{
  "n_layer": 16,
  "d_model": 160,
  "n_head": 2,
  "n_kv_head": 2,
  "head_dim": 64,
  "d_mlp": 960,
  "vocab_size": 512,
  "activation": "gelu",
  "norm": "layernorm",
  "norm_place": "pre",
  "norm_eps": 1e-06,
  "positions": "alibi",
  "qk_norm": false,
  "attn_scale": 0.125,
  "bias": "all",
  "tie_embeddings": true,
  "parallel_block": false,
  "init": "normal",
  "init_std_qkv": 0.0494,
  "init_std_o": 0.0613,
  "init_std_up": 0.0706,
  "init_std_down": 0.0706,
  "optimizer": "muon_variant",
  "lr": 0.00392,
  "beta1": 0.95,
  "weight_decay": 0.0,
  "lr_head": 0.00309,
  "grad_clip": 0.5,
  "warmup_steps": 200,
  "schedule": "wsd",
  "decay_fraction": 1.0,
  "decay_shape": "linear",
  "final_lr_fraction": 0.0,
  "batch_tokens": [8192, 16384, 24576],
  "seq_len": 1024,
  "doc_mask": true,
  "train_tokens": 101800000,
  "steps": 6452,
  "dataset": "wikipedia_en"
}
MLP neurons of a small language model. Each row is named by its layer, matrix (up: input weights) and neuron, and shows model dimensions 0-159. Each number is 500 + 40 x the weight over its row's rms, rounded and kept within 0 to 999. Numbers have three digits each.
After each neuron's rows, "fires after" lists the tokens most often just before its 100 highest values on Wikipedia text that the model never trained on; "fires on" lists the tokens most often at its 100 highest values on Wikipedia text that the model never trained on.

L10.up930:513473516431507472465511591455574518484469478484527435494483433530521550552548476515484483452516499495536489592550504508525541457494413551481506490473516529502472564543567505483510506533524467539513517494417505474541549476495466460470533470533476514523474452493485548416470376500434512508518552466557469559588435518520499527501445470500555449494501499491536491448527448487479550470473529456527486551529474447517473444464442473516605427544556493440470523492442522491521493483595500
fires after: "or", "M", "r", "ic", "ou", "gr"
fires on: "oun", "l", "h", "c", ". "

L10.up406:533458536513502496544479502475573475506472521537492473503530514462551514489523510459437486489546481518507422412557545573480435516541481504515540508474507418495509506429510471507554545557403469492453508536515502539498560463447478521560461460466466468469485447458508513474473468471469548500504495512568474517502494566447446502524493463506533563509566446608491516474534567495518492534463497508460463506483468381605479450543492553536523439542428515523492527473528516563436458496421538
fires after: "f", "ec", "rec", "c", "p", "ic"
fires on: "i", "en", "in", "g", "og"

L5.up84:472492445454543454489484435507515564534443550512507404573510583518516417506442512514525497609547484473458452513492516500448492499530512524536572479525465464481490489456483487486535518424466499479505480537488530536497510520553519452459506475603498518516517437550473533502551425507533442480507520488514477463507484519448466533564469590500529486495465560576512480451452483485599510524520415445486479500548523499506442508491462497546542533527558477448518495404482470599518547481527522
fires after: "or", "as", "ear", "ec", "ou", "w"
fires on: "t ", "th ", ", ", "ember ", "ly ", "l"

L7.up572:464477531493519490477461477512507558490483538459492462488502519573518481444410504507539499504523531525486480502473412482451463499537496469456520544549484515431609518487501503481493499421555437493480486475476536530533541562462500507494560476477546502597533500405468529511466491423533466498482455521519511516497532502520488496470469411544530514462515562552544484553458510520568529547472390519509511469602503511494491559506491506589542530556468513444449537425408472517462488544433537
fires after: "on", "or", "ou", "ear", "un", "er"
fires on: "d", "n", "g ", "th ", "g", "k"

L9.up238:530464485585446471531524481501467577433486493481483543557501449490513502537543527543417451497485568524510509479502571462425451606514550485507482493509476513521477497460547518460501443465463476505462538538479492556466496530537552568479495469505512465533583496515534482454481577482569424453541546499487478535496540478444444493456525452473526440507559531479517475493580499401516510507537498529443433533482518537531526494548502458450594464531505447547512526471488419570445477461489484
fires after: "re", "in", "si", "d", "s", "li"
fires on: "g", "v", "r", "m", "qu", "k"

L2.up721:497472473463548556491495524514499514461460442506531498482503501474510503520509534571483551529443571578614452491470475503497456489529546470435537578488434501506504445494536477449508554518476513516520452480428483537567492504506511507440506429545478536484493531489484470493498473531508486569487627468503489531410510545481460444526554466509490583510438536474529447487517427515433513530508522532484522566497484414542498432539504487445575573536459605485453525527533488513476507473500546
fires after: "g", "e", "re", "G", "ov", "el"
fires on: ": ", "er", "h", "s ", "e ", "ed "

L8.up720:441442543428497494483500458494506493496516520536408458547456498491456526522519493427488546490538518493478439545462485553453528579500484473501530497509485512527460521481500530481448573524542433467413474535558548576538545484533491509558385430495479475533492513463512501484491472491514563492571560503515579447551435545560500513436535482498495540588487575500447433517521513487542511450464432478493427533553505462478533501509528539447450504491506482491507520526608519490486533543445513
fires after: "e", "en", "H", "at", "e ", "t "
fires on: "ag", "er", "re", "on", "ow", "r"

L5.up296:496473469509526398529507496466524595484454509494509491500488488465472465552483556485463435510499509539440524418488476420396472521441627448547523541463544525470508495467483492484573569541480540519522504470475485501481537492464467482544523511539506469495588521527477510459448540503563539442530407519515441471500470552511541526512573459470465548495471571478559531433519521447528424492500466479430428515474502489488496475483479516546568458521482442496520565522485519480568531475473502
fires after: "re", "le", "f", "er", "ic", "g"
fires on: "i", "v", "g", "r"

L5.up136:503472487537428532513495582446510515450574604469536527497470543485477448522503500479482559487570522474538511498548438477486532542427544528513520474511459417462453530508472499505488583457440490530479565510517477482562486552480465547537499553450442475571563435517497495534479466503478501514534500495509498481540517473482454427463576497580439494410493501539509456470522478548468474461524537513515494448470537483491520439574429472535543528521426452524497510416471448507495514568571537
fires after: "ac", "es ", ") ", "\n", "pl", "/"
fires on: "| ", "t", "ay", "is ", "|---|---"

L11.up157:478509535475498445476502563471535474472505487499543480583446488467484473568489471436590529506541451454488524461556492532498477496544473422525522561501518441539503515508416530484455526464463493509503465501500544543512499550577488503536495436529505504540492500505511448551466575553484507472495567561518571523533466504489518513461413547453489539531508581547536531431533508518442477473448421496437441548424530482498488500483525487530409551486383491578521504510519539550450535501467465
fires after: "e", "u", "an", "er", "l", "c"
fires on: "o", "re", "on", "er", "ur"

L2.up656:474485457512453541503434414505434471532528484505538534497547429504517453507528578567458483506499549524488599428535432511526473409495530375489483505495484558466523521442525452423496555512446516553582507446478517518609437483488538488453456479510485554455518491506484499558525514509465482455519532494549496550452514480517481511509447507489513501556455525475496440509495543547521514436454523502449448552491540471583523534530490548516543496466509535490555530543585508467507533548495487
fires after: "T", "\n\n", "u", "g", "G", "ov"
fires on: "| ", "e", "id", ": ", "er", "it"

L3.up282:517471495524486474521463485503483456507539496432541540467505455422430474479543545466508444519514507523581403495495535483487495542501456532516488551519485480545559542572494438513557540486512411556452564505441445533472584473503497544557581471426571479453466487540512483456519544525496473513488569463501545449473462520476446497538501479384573509499465496514475488517530563512458490446520505528454507481482502496598546465491527541451560526514470491537414540503482544561490465484484553
fires after: "sp", "c", "ec", "p", "ex"
fires on: "ec", "i", "er", "or", "r", "oc"